MLP neurons of a small language model. Each row is named by its layer, matrix (up: input weights) and neuron, and shows model dimensions 0-191. Each number is 128 + 32 x the weight over its row's rms, rounded and kept within 0 to 255. Numbers have three digits each.
After each neuron's rows, "fires on" lists the tokens most often at its 100 highest values on Wikipedia text that the model never trained on. A number after a token or word is its count.

L8.up240:049059164118065158118131107085096091128158120189121114158097105130171064154150138175092102125088141194148091111112134099135112101132079112150170143129143170107180145112138078146147158134128113127118148130133078085134142061142220169065134135126132112199134141134166135157162136120153135135148090153119139137157137126148113155080077159110176119159108055171120143196089107094120077111133186102142148112147151145097146103119189108164132112177110153142120111124106105131139131088186102105071077119112065174100117157161097141194137096134058131160144128196086110102115147108135114085
fires on: "t" 21, "nt" 21, "ent" 18, "it" 9, "ed" 7, "n" 6

L9.up338:120184157153189152109116093119078092102120164184099080114145163099111163108127129148138095145070119130154155157153166143125102085142116123087135120150102116113136112138128139121191117125113139162125104114119183091137134122139129227124101102098161054134156147119148131106161109174138112159139133153149135129152157110104122162067095147180133174149130156136098154083108103140129064183129082159129163128104083146097095061154161139143100110122076199114101162165106168031161189131101169086091082111137092143156123207157116133125130111107126170132080060206069105115108088113155154083
fires on: "n" 16, "t" 12, "y" 11, "g" 5, "ic" 5, "ar" 5

L6.up227:064172109154082170154154122126115070119072125161094102164140079120114117111114151128060107136101139140125051179123127090186083069161115096135085139102097157095191127127123092132128150145082170113132137135156097077170153053116148154129164161122104108158109173153184152137182141128149139120101141139134096096142145131105153165096093173136154174143113101150141142159115155080112163109074117108158100137166114117137135130134112212118125104110092170152078127174119114136152158114175152093113045182124111136133113150230107129061157140137119160167170148195146107094061137111141159085
fires on: "ed" 25, "est" 23, "ent" 14, "or" 10, "ust" 9, "ant" 6

L2.up803:130149124134125167087099110117130117091122129160156123091154128072137121105122088155108146157124101151135121175150104180126109063161150102123137215180153132121140134079135142114070185151096137111090109200112114068094151101077118127136128167097108170163201139146125119122098128135142092091148102150158094086131162127134164125139149070208228163146102102143148188192168162114152116129065103118089069106180126130091133044138099112097133138161081156065096135134115145088103147161143054156102100065105153152084114105122117139122148149133167169086063150120139125125144121154105157151
fires on: "\n" 83, ")\n" 17

L7.up129:147118132132051135120093089133170037132094160114123119149125142109126161102149126148099119151109125112105106171098163105178102090144191109108123104163155073074108137120145056106095178161103124150137143148177147120127108083126148173110127119194133133087150135125131096154160147128083160146111178081120154123135156107117121193134135129128164155140107085161135165162158134083108185147055106141106088125168074133153069055186078141126078103129106126127045141172121192123108150128120164124051113182112149178153118187122147106113202154151135131154087118149124134137139182090110202118
fires on: " as" 16, "ed" 12, " ex" 11, "or" 10, "ers" 6, "ol" 6

L9.up34:118196145084161148173142113137091116055144177112156136097190098104175119131152124104142140095089158101113174096140112169080098104138112150114142135109127129174133098128159169169162100138177125156153119138116147126120161171103069084118101143117129109112150140141090108107141122181120082060143141110094110108157124089105181109116109135111106131034140121130162105129178197132088089133167061116142153077123136155118157131145088108160177177173121151146140166122075137151148134149104052169163115123070153157072100082092133119101153125162120124107070081141193112151196078194080166170
fires on: "e" 59, "om" 24, "re" 10

L9.up268:090135139141197089167178113160108061097123059154143079134144124125124081099171087051153112050161124173125110130180087179207113096140088135088152149175120078091218124138118113136131136133184120131169068152185087167090143137097098215084111161126162129135112111134106104148147066160105132172080113152146196116130106117110154176098146092160135113080124166132142119146123134150132106165139109134139141144146117152127147130134134148122159134127080142106132057118050065165161115143132134123162074167110124122139095142089059094151152154124139159116118129087113120114167128161112130148
fires on: "im" 18, "il" 15, "om" 10, "v" 10, "ic" 9, "ay" 6

L6.up646:152130139143171120126118149103152120110076122109070149175180106077074206081172072076132138149096178138166063107041084085161076090097129117106149170187147110145165106097184093164152137149089137147164121130156128076142117136119117156147149130108098154179144145129163156114113153116197075105148058104089127104149147072089105128082138076168115155146126107169156116098138101154118071140106082105146138138138184167102142135138144094129107143173128136140156170168147082122176126140121188181124193105083069108120119123092084130151136142144117137088106140095110111161065103151155166127
fires on: "–" 27, "-" 19, " to" 12, " –" 9, "/" 8

L6.up803:145114113124124154069151129134104138126123101131161116126103150093080145110117081150094152160096118193102129184149160161144147065134149118186165140117132122091155174153142106131096177185121111086105105152124082074083208104108190149087145185119083117157132106139126118142090050114162166095145031153120089107149199114147086159133125111167181120148093108176134161179176178114141131096132087090092201076185118144109168087121144110113111108114129128151068146107121106150126130129153118155113114056096106079060111150079134162119170148168135154104079095147126127150148092136091116138
fires on: "\n" 63, ")\n" 30, ".\n" 7

L9.up324:045135205116120136149159109135110121108121106116126131135165093080144059114117136131053160192124131187129096123068160069050150087142161127133123176141094160071119108112132111142129124175114090129110149169136112130105122146137114148132141054156135106103125187139115112160144110114172109092111139113094104193145078065112146160169116105118098119077105173150147152138146154182084167063124087108148140140143072166094205102174113162167121157165059145095115126087105146102157199136163128121134166111112145165132114127115090146127126150092114148052109146165195129156147098189135120127
fires on: "ic" 42, " C" 13, "as" 11, "c" 7, "al" 6, "ec" 6

L6.up346:101077171180153081134134093100145152116091144185176123147151124113157121148140103134209128103130061170137126129164191159114105112095121154150125182080109141170188193154129170126147127115155093218134104129116152156100148174125139108153108126144161095072101048135164130139057107179132121187133110152107087103154068134150102076182091122115151104100123133092128179098130115140089122058130099109132148094135168120127146095168099124104150186128119154112099146089082155144102123138117077104171154090157176111116128110159178106150118105092060125104100188177105119125164098123110052134
fires on: "t" 54, "p" 33, " |" 8

L2.up899:130129118148149148123104134131118157112133127145167109140107096087100128080104089144124098144092114111155158157149123131172109063140163084184123140158127157112113155194166190146108163217130081155079133171147069112121144120079122128132090180135103164126223154114131146069101108089094152123132121129167112101121165091173096112153142107131173124141128116102128139135139152066090097054147064137081137086216171136128183104167101104080196124120082133167115113117078183134148128139108137124148130125135113087085100094108127174131140232145111159125064153089125124109169107064151121125
fires on: "\n" 40, "|" 30, "ig" 6, "ight" 5, ")\n" 5

L8.up38:097150110131054109116161139071179085130124137115102149108117126138168129124173139137135080130099168104106115190130043131118086095107105169106176093135116130128139161149132095128142224151130131079147163179109094125150154075118181171109117119130116129162139193170107101162208103136136083162130121120146143113161157114066162192067111111139098170093104085188092116090144122104145102103066093148152137129176108153098090124147107098138120188113095171113082123172128143152155053075189102131100083167145127148125130185107074158131132154148137147158141132146088125105155182096104161080
fires on: "or" 61, "ed" 9, "s" 9, "m" 8, "n" 5

L7.up436:103156192170148101123130113139101142129201104175113134074146130069091106110175099203101136164114072179177096199172105079088109109159104085119121109147069133192174120123148113124105123146108094105131075126156105118128165202147159182069162131163163105122156113177109070150174084145140106186106121133074145147146145139067161175164122082173100109095099078132127196122132114161132132097084097104065110138135050195106125092166081186134150172175137142095146113101120132078161164138094109102108156099112142150134118130155121132115162116131132144138135134116152139105107119139091121129
fires on: " c" 16, " st" 14, "C" 12, " C" 12, " g" 10, " d" 9

L7.up475:075100155150171154157173105078094132128121118150076103110113121130048111092098096142101104156137147204120082175153126128130145064168181100106130112109081136122085123193157065138102145139117103075132127147140109122072148035136237190120123062105132145123132160143153145136111112173182116109078090139082146147154114092164165126122133095142149122100078106184124126106159098096076143103114112094182156118123103171167125127122166154098142160129116139129123111162121117115142169104177129146109164185109109120164113248130124111119180181108120136137164123190133115130105134110130129104
fires on: "il" 16, "ic" 14, "it" 13, "ent" 9, "ut" 7

L8.up663:101125140168158132193177119108139098072154114121111125067129137099081132107089073163126126165094126190117129133125096085133112093174103091128160094148102164142152104093091099202158136139143072136135106154093103147065115126137133189119126045130113122098149142122110083145151112159154139164150130135036111134127071122128135202148121185138124148070124110122089159156074160116121116134126044116146193105117091126106124113186124139109159227145107164132124131125155119051123160120113146159135175152074111159130114183130142120134172191111087083121112183180168134111109085170128122132
fires on: "ic" 31, "ent" 20, " C" 18, "C" 16, "i" 6, "ast" 6

L6.up871:149154137148092112105100150156178138153129216142141097156154083113146127113133109201145134095089095127132148141127136149101063164092120195137162117083096184122120202096104132124130166106108099131099111153153079164101110186123102075141108110097129083103189086125124092132136127158101127193146082103129116128133095092164127150168107131064165092081088093123133152123071116146117112153125047105164167143139095184145117086172068103105171124098164162150084146052179089120096117129138120173124186149100221141115118106098153125135117127189121134143078163139166126132192123156123146116
fires on: " S" 50, "e" 24, "re" 9, "h" 6, "y" 5

L8.up538:082172178076118123120140082106149174075179122131188102130119067157109148108148110129160163077065116135125100161041180091134130150141112097114154168122126153143170157109140178131124145113151142040113140160157042073114171120119159201103107163127093123163122094180138077135108098149124210151158109100172099171135166076110125174128126114163073095189143126141148139153210106146104123139134169123113168141069135103162137168120097086124155060167143146183097092155156105163176117072126106089120107120144073145099111099148137114149165147117126135129113137139096109103136114131127109126
fires on: "n" 50, "s" 15, "k" 13, "ly" 8, "b" 6, "en" 4

L8.up318:078107139209098114131163127124142189085124097163140084110117131106105168102162085206098132164113091206140109130150099070168142138126153135147160131173049121156147114122087108170141117149118125133124107168175143161112143130094129126161104043082135099101147082145151081085115093153086095135083178111100106124125090111102115167186138125150050136105113103107131126164074157129123139071086101089136124139177106164136086081161197127099144159114118141100102152092096134173156174087173113144081110186181147133140131166130170090099130179187096121135091173177130118117150114129148115086
fires on: " C" 39, " c" 29, "C" 14, "m" 4

L9.up370:136153110163088146194133126147076124165176137117118109117108073087168096116156078157124099167105103170154124167145100109140103120156172104130081099108137157078124206130134140099119147139154063119163204154136170110097120156141087135118104118158125090145134107176075120107151107146184148128061137127120116091139118130112132131133122090090174142105104150164163134106102139173089124195096023147160149120121050127097103068152093176164096149114090180160149078096125105182141160095112211143090191162053157122145105153146106111110130158126178154122161097112122114154080150111137134094
fires on: "g" 42, " g" 38, "y" 6, "op" 4

L7.up526:087165118110169159181144115173144097109184074130150115140169119130093119082215106095176138113118140109132074168095112111107146077187109084129164123159166078067160100172106101143106151119133136076091070136178075097091110059100133206129140156146114167153128067140104134148135094131146156164147069119135114170146180137103146159129169103171119077176141166161132108102146054107132069136125200110130176166120133145125122115086171090115188137136059132128087098131102133156160093155159183151143107148100076123081096184109124096127096125147136131128141147165125120104125130173152111145
fires on: "k" 26, "v" 21, "op" 17, "ic" 13, "b" 5, "o" 4

L9.up401:140145132181136100132124099081138090155124136126188156151178082124084199094127098076131131089109163162121122152190116078125105179141155158149171165181179097147165052155138108090160149182126091020177104129075161133082123172100082134096117137124128136102094137184118119098123129150138120168156102128161151182146160109121168103166166102124058190124079202168131102092154137108121079132119078117118134086094102133087108094133131130139172052108132154102111113171129189200112140140111115135134127089134112132122105139094092082140122115167107171127132153076166120149129138166097120118
fires on: "il" 40, "t" 23, "c" 14, "y" 4, "e" 4

L9.up308:143183144152121136132076092063101099126110139074133126083137085107138161136127130075185166136120153141133143143128076138177060165136161130073134098139166129168159111115168130121059144180119093093127142143099141109116118171137074088092177136105093122138169123169065142160190116137172074096095157144125122065135150077123177109170188135119115185073126158113154157111095129140124130183176099137165168142134106158083182104087066091168133109187141135159151124134138148237162150167106137127130122075103137106095094071085119107160101108128104123106072133115189103118130131157112128149
fires on: "ore" 35, "ri" 17, "e" 6, "i" 4, "t" 4, "om" 4

L8.up482:108195128156086157152080072163136136091137135154154126148159080136132045146091090154120149164166104148102158140121115117144076115124097101119089132129079174104176116112161138097110139128179145115153129156132130159078119124111126107130124156077106095130071087114151099199154129168145163164159127138123123079145107128155177129220102113108128121098125130123105103113151133073092108127138115116190117118144100188189127129167051153160255094153106168148066150127124113154135105170057151093083092093135138151141111142142168159122129148176159117157034089157131110104132123170115148110
fires on: "at" 28, "s" 17, "am" 12, "ad" 5, " to" 5, "h" 5

L6.up292:121160134117168078104112082099204132101149097111093067096142165088107192047150072127180154148118115087146126085077107124103076186104148100135150112150134144146135127128139115155112140112127145110197086148195143142151085080128144184166157143087123168165132103113119115110173150141176152184103162073066147114138164091071136133151137071076142171177128089105153123117143110176122093152076116107135126110152098149123129132155103146109147135197140166164164134083115119140181176175095161151090212104088149181124122076111093110085147149107165116133099106130089098163131132099126175130
fires on: " and" 42, "–" 17, " to" 11, " –" 9, " S" 9, " T" 5

L9.up745:135068114100164128125125125111101034119159148113143144101198106156111175075102099128171114088108164112142078117143109151182116150141191085066146107204156106123155138101087092117170144152105124082117109149082148128119133159084123181181107138079162118159139167108098103109129112125103145173174123164131121117141173110186148160071114110150165123167112187101118148087153077131121133130084087155134207152064143092084060120121183094128159167110110166144139065147171133121139187187088120130049106151121101150171108120126150159146151082086096120122120111128162100147137143103167111143
fires on: "ic" 26, "t" 20, "et" 7, "f" 6, "m" 5, "z" 5

L9.up670:134117156171151133174137085123169147127098119150149059104154156158101181092124133101054139100089127128174158149152137157152147107156114100113169124151136101143133185105121108106138196143074148080116093147096134132104137097109153184115134149129141084120088164168057130132110143119124209177169151108135109106152166148154157157169130068197107144166114093163121144137183109162163122049082116127082160080097156091083081115136200067132161126071127136151150061091138111173145069144149117116054083113158112179129115108135140110106126101153105172083144139100107125132190147152100088098
fires on: "m" 58, "c" 18, "p" 14, "is" 4, "et" 4

L7.up623:084142144158137106140067124147154193160130135166128170148139084118220093150076124118123126122109084160138151170123158150081086138101141179123088106040089145058202189122151153114103139132125116141119101145145117148106140105130122119143095108113107124099123100138142117142122124142172153161127113145103126099155052123143115136160063149090185141109110125124144180162116108091034134142155114161133121078173135162206153117171043162146124132126135134170087174113110141139135117131084095121095150069058149145143120089175174123175122119171090126096085143173111094129200119086107143084
fires on: "h" 56, "p" 24, "w" 19